Weights of a small transformer language model: a variant of Muon for these matrices, 7028 steps.
MLP neurons of a small language model. Each row is named by its layer, matrix (gate and up: input weights) and neuron, and shows model dimensions 0-255. Each number is 128 + 32 x the weight over its row's rms, rounded and kept within 0 to 255. Numbers have three digits each. A neuron's up and down rows have the sign that makes its largest values positive.
Before each neuron's rows, "fires after" lists the tokens most often just before its 100 highest values on Wikipedia text that the model never trained on. A number after a token or word is its count.

fires after: "–" 34, " was" 21, "-" 17, " to" 4, "\n" 4, " he" 4
L5.gate150:157105126074100166120106114148138075123137118100148116194154089116109151114122079151096156094132139165142105145149173139131080115178100109117107144226097095177173144049116169146093125144140152149104106183123134094163158073222179067104130184166112122137081139105183106132152155123103051123129093201152147176131080091106144127144105096198192106035129160170117141138166195115141131119117160121143173123143093126159109144128145135186117128168109135107109094126203132160178125110081139155095148151138164129117145091122126180130128177116157096088103149105166150105086084140089141135163114143078130138095137090150153108136102137117159144100116098109084072133187145113151143141118072138178129132162149108126166094070172115077131117052096171127140099148093153118133096177113143
L5.up150:158147084083165089123165150091119142116132134158092144112158128100118095147141164164106170139154155101077061115113110129119097113078112116161180154135100068140092071195092181078146107199135134101149096160111089155135141129139121106179092149139053125145108152102142148150153165162171114163184130171155098100114107171144128110137134093099146125088102207082128102108146169188134139099138071077122150177137079106182108139218125158146105189138090132160130211112136136137115151163087048122164122096173139125106122147094165144113150144115166122120125097085160121087101137192096095109116081154137158117094085108100101057167113135152119115161211157117132119169133119152157160061149080096158167189157154149114159167155116154143101128135169103166096101138119117158142112188120174

fires after: " the" 68, " The" 14, " his" 5, "s" 4
L4.gate614:101108114139111103132112172100153116124169151096027118153149130134070183085105089098081114099157072135118153096104095198110105147172131142060108172126071155146113131082136107121139105127180073186130189088144131088125151102143142126087128164150131151158208101155168141095170147122150121116146109103165134149155081083054096111131087166127124154093106164078203097178102109177116168093110096166101131162120119183151166134121141152132133087161198109138139130164133154176145095181057116157139171143124115132051104154134141135086114138129102141117137134147156105093124216106123056100102115088122129126111188121127120169167135101109144103165114113219090125129154120160111134099178110105108095110124137124146084173173143122059101094153184104120141158166126120077130145131168113
L4.up614:126177115098133114129118166050138083110148174129095156083151152085079154179153132157108127084129042131117160122090110106069104145138118133117110122175134130192133119106097088117109095110195176161076115094173107148168135063093168130108128120126125072155175124118086149127093104098171095166087112134161176107166116152108098143103133151067120074123064114122148126144120141037126171092153118154147162173097110126124120145079173169059167083140145076165126082183162142119158168112167087210081129158082132111118096123191141113129103131113094122112139178160165072120164153087113069121176107095076127079122091106132130174132110115044102075112126105147136124138120161194113181133143137161115104091109129105145135153139147093058142118157104125127109116144138156150113066143102141

fires after: " in" 36, " at" 14, " a" 9, "2" 4
L6.gate686:141096090133113191181121095137108108117080199096104127066129204200129152143113147086139093145086114123124159035093174075140143151083139173138086109095146110149080121105121109127125119128128132135093183178141110166111136121110131115086171104071099149144169114115138120154100046091113163156128092122133113127153162104117174161127115153132101138126155106167118139156178152074108140103090131081113135063154107116080167082110141121119086058181122154131086131145109142129091120116159102108144085135133093119146127136101139137225130168114109122178162122113083051162166142168120147121202152092001153087110049158139108086120115137148092086139131142104089173103115098130130151117099071123108118101158156203086097148133141100116155113134089122185113152125124158148115132111092109
L6.up686:188049177126102088094124160115132130141149159062149161104157040116083141220148066151143068091151096194093127094146153130080110133130172168077156106137108157147114125145091123132172140144128100176142164152107135137004158119162127136129092120158097146177150117194131151070075127121116138117090194139075146150103088134170129140164128112120198114068146106150089099141058113152120124157134157097184160179107187120066107075165139139114108136107131167115135119133169164130097111165150128113085093180156095130138168118110161173152104106172152116092114123098107132099145158172135157145154157109146080173148136130096149103086085126140107141119137139155155191119106159165090153141109127152151091148159146130124130105110127138131185197150100141122114055155155139120071126143112147

fires after: " in" 38, " In" 9, " a" 7, " P" 5, "g" 5
L4.gate646:095118143079116163188165120133097135146151100148092098093131066134103147125125134151173138172099120126147168117128123093109144157138130082114179083117126115116125138186138160178160158111129102185125170143148161148122136155171099139116202077150113141114137082178144141127105106134139131169096107127151123109107140162134197124162142134090176119133068113173166128122105138100127114168151116114199169118144135098092113101119179118137109148130114150102111119158131120124100161099171136182166097132138164179225122070140120140109095119177094145033125109149109167148114144116099122202140205101096091134117139152179160100091133121100108161085154147156083163085138090111152074128065071172134140133154162154076097026155130047109099131115126173173090144184187179177074183150141134
L4.up646:085060151175089107117124084160138108127127168170120132111168144107082207121173123103154107134132133086164096088195086100103119139085073155140142140122174155158140152132124150138101106140090116141138111167145142144092147143107170149078055158183101136059107129108154121122093095156044170201183130133069100176128088165185089116096087108149104135173100118141119135138126153126127097131091121174130106113132143166171081083110102133154138162108155108119087064151094110162146043147145161075105111121076186128146139067168083171142134152124094098125145103165105130112097085158176074116101150172117121100133151027089159171083167094154166132096112145111080160079118147151114135087150138118140105121166110141125161109109128136139119141129115130146209093149151106130122057092133187

fires after: " the" 39, " a" 14, " new" 9, " " 6, " The" 5
L4.gate164:087178089116182133135177181172133178108119145132139161122108097151148194074144133097152160101143153130119145174083076181087083150121079144113125083151157132120141078123135118151128133123177107169107167167123079177059204136163138115127119181190168087170139118164094126152115159076139184093115116100076164118141148160169175087169116137161111108120124136121173174147064160159191146177119129156148156104109116123089178148122123113141109113119145115152120166099161090168180134118120086165150208196132149147116167112045152164109117155110076136134162157172154172121113124145092140121084118134141121126094131148152152168173113151152111085058060140141113115099207109103100199100137173145128177155093160144138104133124175098086095105120120077159139136158153132090084124094164119
L4.up164:125135175168095096089137154079131202092092127125088070139137087133106144145177084123081120135149153104089210166160148148142121145105128087143182065106140085165122124165164107159217136087120126147110130062149100102140098074156167198092112061119108086135154150137186126102114176063152130157086097142088170116114103147062098103170104142130085177129126105101139140158150121103139156107104132163082082119140110108117108169088132152106105149125047087125192115165090125137132125092145153059086104056112170148089105089121074071083134076088111116069136132131117109180169119128134144149124165160125140129113079129140141136172105114101138163205079131179197139106125191142111110129099151107082105119099131124088139105142171160141135132133192134134115131099152129123081102135131099

fires after: "\n" 63, " based" 8, " " 5
L3.gate133:119177153178113149175123090122151112162098147099122130097117171130150087080122183090072177108113113130112165135121114129132054104168124179167083172126158101116145149110123114126126109080133133129152109145161100086190163130119137147099095129111142156076167074086129138040131173168119156100158162139099049184089141170120168126195177075130126103058063165126127110116122124095127137083146152104108083153103167155168129088083090153142073131059113139179105171135099127112099150104176116174164117069112164113167068114159162106146117121101102103102119129110124069147121164185070084137125168162083132120092026140100081134069127131127132109163125106101139158134161168103080135144187139148107131097143119103144077131110157180108128141103165145121146141085159172167082151163107103
L3.up133:110103169109092146143169141128145127129113168165091175101100135115174149099124102093138135166137156174080177114086117186207160109046173178132151096152136195148102087128103112128159138080137128157139169108094158136145125115156100136104107105160135212154078127149131085141184145149064116111088175103113151038102067183141144130132109142111162176117118150150187181126145105149133101134129109164124131135121107176097162158138046121137074123149044157142183169094089090090131156175153113167127101090097101104121164099118137106112047150145161130128111123091190130120109139151123167145135098116116124151116137073078150177179138115128153100087187116107142189111068109110184168105123127106131166130166153141151145112183141101156155089139120077155170094109143085141112183122092081

fires after: "\n" 38, "|" 11, "---|---|---|---|" 7, " also" 5, " |" 5
L5.gate425:139143085123164121080152163126137124148038113167094143108128120155117105131126172134092148128122099128150106164077154155119116111099096109127142161152154161149057102123180148142120100153088124152065167121125075126144126134149108062095121161167164111118085126132131150176146108159120130136112122126121131117175103134161163164101117129145180110123087141107129150107103102139096126076076145139138212070190178142134112177112104071176132135166153133080166137113173137106142145128148114171130168161126140140168149183145105178077118116170142149107137166103190189183128137140058079207083145061148122143120105149161107164139137112130115116093171189239071140156132155146156140187089075143163044100107098138173179139124218163125130105174150135166144096144104130123104175131104103
L5.up425:048215141130173136059150163125132129153112094136129172130146189106158158106134111141148120084124096196119121149125131071095140116120081098148086129142150202072137148104095083218129171114104072129112108160112098102148102092093108097145133102137132103104123115164112106152153118103112160131152074142118116120148120063098132134147073091134149155139135122181112086123135117139101140123122194146092166124104127142103091208132070125192144133176193073135214133108160142146136126095123118112173132138113149117150137090157101107128170159113108149169130197138167137232132135129168115177090162141126072078170100152115145132209085158132083113085078119122137142092109146170165124130162121084138062133101143168078139131070111142122111139138147187139136089180156171131091122114086137

fires after: " at" 25, " a" 11, " At" 10, " to" 6, " on" 6, "\n" 5
L6.gate730:113136139124132137180155075108164057132109141110161161099094154113146100123156105123114131149139123083151148125093104157109217135140087098128164103151140155139168091143110174138109121122162129079142065116142094110106178111141109110126126151086076125102104141117126148108136158169090096121098128147116122136133152131111211153164130125133142115048141104144088168197085073155105169093127136121088146119138166148107118160117110160117084083129074123119080165088155121117127093051092110105084047167089119151096047109103208126143124166243122127107145154093126089068167100137075099143153073149062115133100107145133122088114135089172120152093181136123118071140163178144141067170105149114153154145109128087110201135128110128102170118086067162158103169127173152085110086169103122
L6.up730:090107144119138176158157134156113093120126146100129194067149135134115124132152101129110161156123112172165103099182187188104157122112141098162179134112148169122147201173125169202092158131172061131133144093140098137150141138128156174098122208137062145104102086131144095133179137128191119079135172096162134147157160126131132108125053173145145127142201110095126124152116167117140101137077089126084195165148176125088094160104073158132110076073104108110137094128128143121089114125147125186150102138135171152131139180094167130125134167179144148066117190077094164155147134148141108139140129166093164166131095134133092172120044105131150149152117187143101145147141164144147068128173136145146154158165110103114098128124143102129170070140223118164092107204123135143128082148192110

fires after: " =" 45, " as" 9, "P" 4
L3.gate332:138204074110085132134071134121143180164097102176080154069121114106093067157073132135112127130162179126136121212085145153130071156155127094134127141106144156104146145168144127185116173132144162106139100086113090104110149166140135143178130088084090133111161128085144067053146158144074064132126128140100105096083169095121104115127164082151109109103055191115102151099134117150106143097110136102068130098110147131122096123100118047140040131118123195135174125184139159091118132083101174138120129182163126154110128094114130134113140105109150169201112124107156157140172129182135125145112155045141140099160130132133100163168137173068136114144150148145109127149092131097154079118090127152099132160148187116146134042109101138119163125110099157163085124136172108119049077142162168
L3.up332:146237074123154140115117069112113163156069097198140129125104104084133077084122077126118130110158124110148161119053120163140118162124118151114090122120143093091076126154160160217112118157115137125149091156108109133135169153115172138159100117067078167066189136083091139118111102099134111114102119139154127117128160126106112141126114165173097144172065133159109142190108120197109067125065162090098071120147143138151108167106078129138091120113142144129174172151138123148172127111177170126130143193159076129107132077090117128131114103117151150148165109187104094188116159207166167148130101137125127060104087133137096113191151118142078108104146141090106102162125100147160114122049182127150097171166113124108107078108141102070114148152086142181120128139108121109146093100184076

fires after: " J" 24, " T" 15, " P" 10, " D" 7
L4.gate682:125112143149101083090170168116120088104103101126131186121120149111156159105050081135131118080147130104160183142108122140122096161159102155119135088139191077160116164166153143153120118147127179055086138157126114166139117131140143142178175101098119156169107125165098134163119102131114192181123145141158094116090130155103079137169088116161147136068181133107101163155131108175120167126095089151103122119158160110158125088119120136129152141102126148106138105074138189175062116207143122159176137146145128100127153121085047114121173126144067109129168112127174130175055075107161154120090165106122110135150085086083101102164070067088197111136147147134135153106085206095118217170091101171101111130123085152176168101139105085124162165103102133081117119102152082131125051143160107
L4.up682:157132134080131126195118101141141112122151144126136135138157120133127157127123180093161129134174107162160088130126115143119130140175177155141113088163130088196173121092110127193137106083134131155076175173101088138140131129074065091141145134125109131154146141141100128125114093139130122149085155105121122131137135149098138090142071136102095070113154140156104074126131167139125162114149130079138140116096196120169091102073146063111125055047115161156082048063138098145125152155089092143134093202119068064160130115120064056081187170098134142154092091119144121132134070121116163104155079090098147109153120128097114154136073113096177148143048124095120111098114130097129194090067140092130118114167158127126152150183087099096116088113075145132133066139182123109208087093084122

fires after: "'" 35, "S" 18, " O" 9, " the" 6, "www" 5
L3.gate542:188124149137158122113157126107162120149134140088095103131090147097132171151148122167121026082127125183158136120083123117129164108084132116186128105118164145102160094177138120115170110173078094128101127113156195145121124155155121145128109127194150119142190171188184132163109125143108065116175128103127175096109145099068115128156134092050143143082116195204113129135115086135154149100123136094172152144149136132141212152090143206103118106164137122126152171061178172128146111158072127123150085138168146162082071130125109120170137169161127181184125086147135123141157083063125092109180134104077106176123113145108101169063119138196094161142158088091138130170143145117112125179121114125153103137113114115126140162084141110094106163099090140187141142159152100125128142126178041
L3.up542:116102137152195122117124117140154045154158172156103115159110120083174159126118101175127127114151116109134094107117139147111193127165146125124133102134180119104153084105134105069105060127129149132072137139149136101094167131127087113154110126156151079076157143134141198146094134160115087148190087129117114144106180107123162090152127067077074168157120141234148145148163107152143140156114110106183162144098101157104132182134149180076080065108121153171126161145149133096125176170116147092158128148126086157129132153117100057124083177132159173147059103136167131103069119178108123098165121175029115204119146134086106122144076163130174165117173120126126105158104101154086096100167134156134179093105096153121085146170115110099116106160139098170165088085181089133150098150162091

fires after: " re" 27, "0" 20, " Re" 5, " Tri" 4
L6.gate534:115112116120120137169124119105149110130075115148135053095120102114139124150131196128140071161148130076091174136141123123128178162135130110172114117107218115077130200112130090109095161098130153152111082078132070140117106139172097120137118139112111135099154096168148156128100139105061154152163118092155124076121139155139121096135065121064133146067073148205139123107141094146183096176064097072138059081144173122181116204101124141161097141186116126097130143146194150106137120172179185137104122093126130098179165089082165101107185186133085147139200112154147131133185085111079100102124146111056097139096105129103195074110093142103085147135144151127116165137105107107132120117102124120067158105109169170132113151143117102128091102074141142104135178087086162119163155129116100
L6.up534:140120081171169121133125184077158113106177168067117133168140097078191137129086121085145157158129156093172105069114093191124133130132102193125165077116132120143115117132108091110050109102154100139126104118131095111096147106132102184154110152122164110100138099072097080116178098100183063132069194141121095098118172187127117127170149154119076117149161120185138107159136189133146106121138078175175144129114167172147086177098150137103105134060153120100088115135125180055167147104146168134132136177162092116067180097132143103113167159130116145087109129100166123125082154104074102108132124147134134051175122155087117190160186155087084129106109081136107161140099132098147121068188109090124142101091151087144145086107107149161097141114180134118116117101172096160110068139137148

fires after: "1" 28, "5" 9, "2" 8, "3" 5, "6" 5, " in" 5
L5.gate545:163183159120061148171151159131154088161097121180104070087122143135128141168127195133170179148151048119167142125130135105142059171119119156126135090092090097134131126125130178154147141114130098127087168150186112144084183128108138095104166098098081171141153153153133138125108073158127172136186159141115119173073160178125166178128162157129091123111125147067120096165113134137158161110125138131041159147190054135137116105179117198073084204183086182151138137124166137157104070113168088177182165087137119103105120168125096149128135160111106121156118078116114049039172181127119141132148143096184104150136103161182085103133138150145115142161139155108120118096153126175121099168170168135140097130087139110115103107127161112124149100137112163108130095183119137147114154121172105
L5.up545:171118149096059144139100112138142104088120122170145164105081119089134183079149125110143208147129168124203171107097167102155079144122110124125157125164106140101135137173118129137099079100110140118141155138113133080139132129072067137166120109095124142131166127108156169114125105112127107102142189224150159168103154162190134151141112099134150128104164170130124149094093106219115111123124110118114175185111065103142086087128126106139123096197133076133132148175134115170092107097165101094107067142118127140167137138093183130197154146123068185121127078110124132125102102144129121142104104147126126108165189153086121113133121103081106090068162146133086046147132132136088138106161192138084146136100147132112183116151177203076110086154051130122124178060190181146139109097137160

fires after: "\n" 57, " at" 34
L3.gate99:096154131116099090072093164158067085081109115141141104154130090169159131126170139096106111128058124154110120144123172093162125161126120114140148120077163139145089122124163184121120083097102105185110217135079067183111155137081137165101168076138103118133123198139046130107186131134129115172086126127096154139111102135080163167098103134118133083086117054116175144147136082117136086118112108082124129062131108098054170074126107150051180079101107142164127154112138107105132057131156084057078152144076156157145158101173090130173119113128188129110171103081114131099096118133033126104120118163168161156103139136129123125180100130156140149092118107093120148209100140151140118064101129113112106145148142093140122152125108137089123155131182113121156154144149118123174130091102078
L3.up99:167156110094151184152158115160139103157157145075130142129080119200153160143070116140139168108074077132133079196154119171161130134092147132133090083090172192132151174108120107171111112178168090139106165077168123141128132124145082105154152134194089137136107139094147062078142125135141122113117132105114172100150151119137143150121133167161052109133124077104085094146097092130074111137069090092148144080118120120128170126120100141084159131195119150114137139161133180177130166194158146135108112147128111133134111168146162093136147105196131124155150142122162103219113142175153134125137102139187108188146129145179153163126109181139125172078133142071087151154120053102117152164125126152089191151175161119116098150191184156152147136128157151139107124169168170105211108063095161

fires after: "\n" 40, "==" 19, " |" 8, "s" 7, "===" 5
L6.gate168:107157162106137150106164143126116167080070114145111135130121179114109148125108137155138148146114073106160143113183161103146166066107112154176105128078168137167097144105136107161123084076125149150079146164114065111052109190101107137137128140125187170057175106143085127176122097141131151140149107175112126157125118201116114143073145089122160122191111139148121124137074117131076169152108156134129190136094173112114089159120145129147168115154137189185230102104092152177089087133177095122139094143088116104111110126112166131135101181153153077084198151117126107197131088072156134167090110113140157102121108131122056175157155121118177097120116115162139098106141081152180093140140149101115137083123138156097178146089115145103134089183189169129173161122068083192173123113117105
L6.up168:048099099192132190084071144096169079180106123130101071077158142156134134138128119153150142148181114139092093128148162152129114064125145119122137119094161168157110162098152125241127124106140121078157144114081138154163139124102149128077188179102174128116129112137135105158109107149070133189102120128132087074128084126180111082141148146093148136154025161165138093113109110134159170102150149112119056150105113142153098166071105149124131125140114089119149128139142134115138163117082187168179145142106121172124114188113090068131145100160090143071118092157120089098096179086068123154135115094131128121114139103092154124127177169119147119145084102129133051146082133144113136114091129162132050093120107146071117110093130093147166190099118100150112122053126117131125161184188122

fires after: " the" 38, "e" 7, " The" 6
L3.gate587:064123126133193075144067117100171122114185121071143143142126035123116122140182052166106158087183098114158184100128116112111135115123144146047139135108138114142077164108144101118100100106155140069098141092178107130177174110081119162136160110157164147132151141074167137111106114094102125132101163165147132111140087110082139167126169081126112177140164151106128121158101176167146112113160111104096072120177156170088119132055182086153100096116097123074121134143180170151086105181187161073143112144132126160109092111089146160120145139126150137169138119121146089131113132074129121124121175116138129142080114069166158141139160104148074128070136075152106142122120108091107182087160155064136153129099152124159166092125096146075103110170133118200101070155175112213153162149104144
L3.up587:096105091125144107148056064121177122168180147106105124169132130102130184164210091180056186061143112065187159079151108151185108140146127179106117104110176102123135075098176089120123100156188114092087117141160106170099186138138155159134171075108140121160145150038159115120141083144138094134148208145119174147115135084151154167185126147129144122177162121127069149161143116085195157111105115095153150141062109190097142152138129140121117113145065149139157141153151167149171160148093135100142136115123141107101134144104103168172146130152158153122160087129137161106110159128069102153141141139198126115143122101151155141114135120126098125111133067102085130133149100106070129094127194136132138150149156108121060128086095142090062129115165117155109154152141095139181154082063115

fires after: " " 53, " out" 4
L4.gate685:093111107098164191103140193128159140195153109101130119067141150140142191093090100138126120148117130114166097125094113135098140129199131102136180156152137092123130066130116138178168147177167155079151111117154163169148127150097131126133103139106122067130175112128118189104084137133146168173165167166066123125128178113135156048143113155142120117144101134132129111113103120168126128138090121131093063114145170119157179072100115174186152107175158113174125133149138122110133113156142136112141130123193053124133153132139169146093165126091144096116156187100154146148117153112129130120176173084131131118162090111116225112207148085151158068129104193141130127135114096142174138072151141120140183105189076162181051135206193111105093139197116103175117121143155170140147108086137105
L4.up685:078094128146195185195098125096162150076143138128110079129135095117111156128204168103145139139050127070115124156114125139129148108120122053160128147169104166131153170131111143163102068166181070134164127161126108078065129136152153136128152110111096090125156084160145152149125122129067115161059155162143157135075162092153165110170140145078181186099127119120081143090161082118185152100117144140208141139122127153116126132074110126107094128121154098167137117118040097128113119061137123059091087124097120155047138141135080165120123104124135134161132131141106098165115153159115080143160149187156078115089160129148075086177153147142091131147048141143109151170172124140111165123099108109147116138077108180130135094095136114119169133106205146163093164169119180074118110126139136

fires after: "\n" 100
L5.gate155:124123130127152174099158143150071117145146125206064202136150207095106167207114125106162139064147021126109120193087163119158097170130078130148137097143088082115095088158120122092161077055149125122093160121125122125109112079107068141117095147120158070151122083138086156151117153149173097123112122100111167087140098193150073065189169163170119147153152138141121082119156131154121143073124167172046179120116143112134187117112140130141082148139092131147189143149112091156157149122149117125113148081113110116115110123146117093167082174158150131111117156134143115102120102122142154101201081132081116149096106080136052185075163118084058113148128142138190148096137099067119100149110120090105134112159119117136154125076110092158120133150100150167125114135114140125107124141155140
L5.up155:153083124144090106103122086113151130187099142113055108116093157130152148146083095081178129218053146144114155115135102100129149177167172144093115122143139142181118117057116120195169093131132111175164152126070110105167113098159132176141155157146094176093145141099115086165161136102183144053142096125098138092141167080129132183019161157127173125138088179127108120150094184122114122085160124110116090094125052149131116159084111148116124100165163148104151138091076163078120107103165092161167114134115099126119099085131160112094065108119156102139105094126170107100146162135106125106105140081153146137123158135070085107107093166090155131142116110094118126085063163166139075108138128049167164095194113086164147137098123095143150099155115072143148143091113150160117168107095112

fires after: "\n" 48, "ether" 4, "a" 4, " a" 4, "e" 4
L5.gate684:137064063116103155071197175185093116168092099122099152090132120146066117098141206144110154121112165119112159120136147082154181178179154097173124118128144091151155113103171122158161143141119156125085093149121122086112139107169116117145118156068124133154152111129141077159136154107115092117128157168166092108125088096120120104102164155094152170143058147139116160160138061143154146116100125174082150154153166136107117148143082126110130110095095192123144129104145154126090167068138101144140193122185111121132116092084107088114122113153122148144113109065146156124142132138165064158130141189125124145125180138114153133129121159099124077138159092135119149196147149110138017117112112096092120166018111126099179107164138151097166235132182167176165110165136101107100146110132181
L5.up684:193163085082127094089152085130117182104115117109076186130071109175127152092086055148163133103097153115088174105137206147081094125161115148082127151134121131156146128129119162141178085099150140156136125160141110133103144101110067107113116134126077136075082124149166141088188112151116127103192128109111117113140135081126096159125215125110167112120084124134064151044155142133147148090125111112133178139125126123129168168139124119150145155122157177109185131125169150038113119021153143124124075089159141122147086119173087148115157072155064098135112123168080154081069058118112096145130155106141127133136162146107128114091109142137110115146154096115122120153097130132175117107096099109143136142114041171134182182089149098191157111160188100115166152173140122096163144111115086

fires after: "\n" 97
L5.gate456:159186117134129145098104163103100113144124088120124171158075161126095192050138094179070145142104136128071168142201151143139127149153121067108115165153131163125159074111160145099174108121134110141100138137159101103154191112162133089117108134137132120121078130115095117190087133146175108088179085089095149160149166094157092128175152117096155176102056158180126145165138163107151126134143126169157174138097081142123143106122103162084068058105120107135093150155145187120112072116153039106083167153140142154138149124140143067134181092104126113121095130119129145111081101184143060105142114086075121102151171148056182151160226148129094087092156119135179112103176158124184114133116145139135159153124155186105109169154148154097142149073156161134171120114134109134090095106119150
L5.up456:138109116077196124156129125142128132159140123119087103129101114148132143073136049114107146145148122132097164114169107224137150189187128125119104082166140103135111089128151155112173129149132107090133178138120060125127128180129088124137126118104122120085103141102133100112047089083152115080176100142160159116143138124139163115136163146052088076132084077167103174152120101162154114156156176125175114116070092127133219111141155110087094125096162124127142109114189116161143071136153126115138174183148163105118150132152084094141200101111131074097148139114136177090096131170118089128129097158096072159183140124132189112108167187168132073155146223149090128129155149138109121167127156069091139116106128128101121166136101183110119122093210157069206120149123115115170129133103101

fires after: "\n" 100
L5.gate176:159163092086189155158073116127149112127129125122100175115101164186112130104167087173114146168124143128088122118143100166146161104170125093144133103156144129144115105172108149139184104120115142065141082115213070155131155115160143096122111133126109093093084117128104130113126104115113157078125078076104137132166147061210090094153155107123201183095142082137131157126115118085125102101120110135156192151117063110110161091147115088095114082164144173177038146148130174131155103171145178091128141176104158106140130133161064129108181074091110153144071109110062186146132059161150084188110142143125127111165130137138152183160145100096121109117134147198101158111154136098108164105093147116156137100176135108138068185108145133120149138141157154139184135201120142123109135055128183
L5.up176:092138117149174120095180125124166144188109103107125152134098141127139056105128134077068187156100146098071149124126160158123143128154148151105133097164125101134128113136109157143135128169114154113054143115146047122105113179112116065090136152155122046124088147084119092116118126116149121061110080105209144093177119126117101072160188139107148114059127073120094115150111131136133096193137166070153124165120166103146122097120099082069163142101163160111142138146148153108174072149144113084140145121123212132123130133148110161135101170083126122104121112072134098022159111206156109127132128151112086112139139139140142109138153144141116056096139154149091141121107183097137091132089143067101100163132078077142159207184076129126097143106161151089106091107128183098150135181152140

fires after: "\n" 22, " =" 19, " United" 14
L3.gate510:147113095126116110153096116117096121115097147121156125120134130098063101139141135069129185106156121107145190092106145106167087141084152113144095100184164094105057153170166102061184113203115175153114138161149143138116174124118110113095108105153179156171094111168095136119150097123072130103105116159109160103132143042087137103118094142155115114169128122133127155083105091110163115111088116119130079075125223137125105090176109126157056118101107077100100121128112097155101108138109103143115166165124144201131057201116143174168165128118157153137130086092068112102173085129154141151150122130154115112177133140140131162192123170111086165139120125077129142091101062075103122116138125090038144112184149089099121182133096082096107155066145163166162154152208136123090132122107123
L3.up510:119193081141124144143133114105158096127070113141152186159159124139111162126147135102187145185176118114191006114137139108143094104144113099184083131140116154099121141121120112135161161148119131158161101160132177129139130076094125163075148079116215118131094155080097111190115153111130141149112108107175116139138086171123086118179121104125117128158074103144078055121131071149111169103103198116103109139133118138167108141119107113143148119156100170077151140102094141104090105117163129112117164115155137146146152170205098164126132156160179203161136090121090102131146112151159205144074141102130089166081109144136109107106092183117104072057166112128076132167157098117132111132187156146144114135090147133133130164106150133127086113105082174149192165045183105132149075090139156

fires after: " " 55, " T" 6, " C" 4, " D" 4, "T" 4
L5.gate728:179156162142125153170176119101097175074160160168146128152072088127141131103142134145049127109185148091126121088092145117127113084152151165152200169129138071099113125159134103168078102115155190164096127121151066151095141136109115089138132131104148133148070126101124107108144114108119137120204059132134146193085191083150076135106096107146176145097091112108144084147106132181150145104213105078117043127144106148140159158119162109173133180120101116124165128175134145137180140102120111159111043097127085145098114135109133094106176149164114082087153093180127137152114089053089074122126136108135101098144142099193149162076120150121162142133079119136158098101153155146158177106148088124099103111128098133114169099086122138138154131094125154132097111162181103175122128015142130
L5.up728:110117167139161191103189157172132110079139107156164144134158136124082146075098136127044166117118090138124130114167131112122116133166207171114122114162069167129078120094190138180137080130110149144135151108075163138050093176058102125109071118127114162172152125117220130086125120142158107133121115122152148097151117163122107131100105142116090138069124215112121146108114101146069140090157089193156184161137156132106102099116098103206144133134128154117137111128125064121126114104108055173169144168149123131155073173094105107109123114157119146079152166146129150158129137116085135111149135132078193078150175093107125085109145130153146113166083171100114107165149118151088138095051169130170170070119071134131138144114127048125136100130179137148139127115165104206127128101098126

fires after: "0" 31, "ac" 6, " re" 5, " C" 5, " St" 4
L6.gate378:138095137119149075107102145119177073158112136169104119103204168130089143147113129057139105189113095095137114115138103061106108052204189098197174156149161120135139160109143160114162107112125156143143194135114130139155095160174122128134111096122127152142087101097130124147144099104121135116138117113156113137142137164179119148153090079217156114153100118157098147125082166069105115082132102148144151111082080143145110084165071197096110121127058122128118104100098157197160142126117135170149140131154133141142077153113139147146171201203153184060148172093079095166169105116149151172154132131113121144074151152171144111091094149100172144126093162129117190176154159154161150146161189144089168117135141098070159148148170158151083110121160111130127136119086185110100118102119062
L6.up378:153139116173144122171097152108137064150092151114130111040182108114129163132115161107182115170158192086062184128109110121127097138106124160123139102128173141158163076142130150136113118134150162090158090149105144148103158162138141163145149184145070114156153074099136084120113114070099105096118113110182167084153180146102128179174099160106108151113114098119139131120101186125125156062147151133094131107183130064136144122069145111169152125109123088123131136107110116172163096148134114174162176142121167039117148127217117167124135148161082120173085123181163171110067099093143110063102102144106170046176118181101061141117124166143114126122133095152110124115121118163106170154156126113170091202160134097157099103078104087141108117175149114139129164062118170174183132144098122

fires after: " P" 37, " Mi" 13, "y" 8, "6" 6, " p" 5, " as" 5
L6.gate607:138146152097097120150152110108039106124134108181136095064119058099126109154113154081093113111119174123146180151137114167179099158097140160134091127124145100119135116169134149139067143106135186099118110155118162135141134104134130090110140112157169146182157106087103158076121151125185146160085180152166159139123061159129172144090140170112090154121080108151113151170122097114048147134104102110123084113175135146077116145097121079152084127116151163143161138123082087182116140141117106092175084179155131179112063200121077050114097127125124113139142078161147072066132131105158124155153255192118157082167149180155160157134135165112164113121150144074076104085091131105134164148082135122094162118180113122113092112106122073143166143096141116091093120120152137074115106142104137
L6.up607:131147107083142120133187162084132160142108132145063127110171166087160104057147124159180178114147139172069134086079132154118101135124173121182156064116181135177133129204185119116111152145154167138085095102120123169096140135114165101121130127141078069107103089108121147169124113082070141126120099117141139112107192167098114168124115132056121130094157064100154120151125147150088138100114143098158121149157176145125136173110166148091106174129061091138137117141103128172140142137188135148117129177124161142132164142111137113088141133131123172121098130165156124123137154155156107117111109131170075175139152169131121129133069165191120047130157084099101105052085108161102186168184084177092161167124097060119160185119162133137190121187140103129075090167125116202118178095138128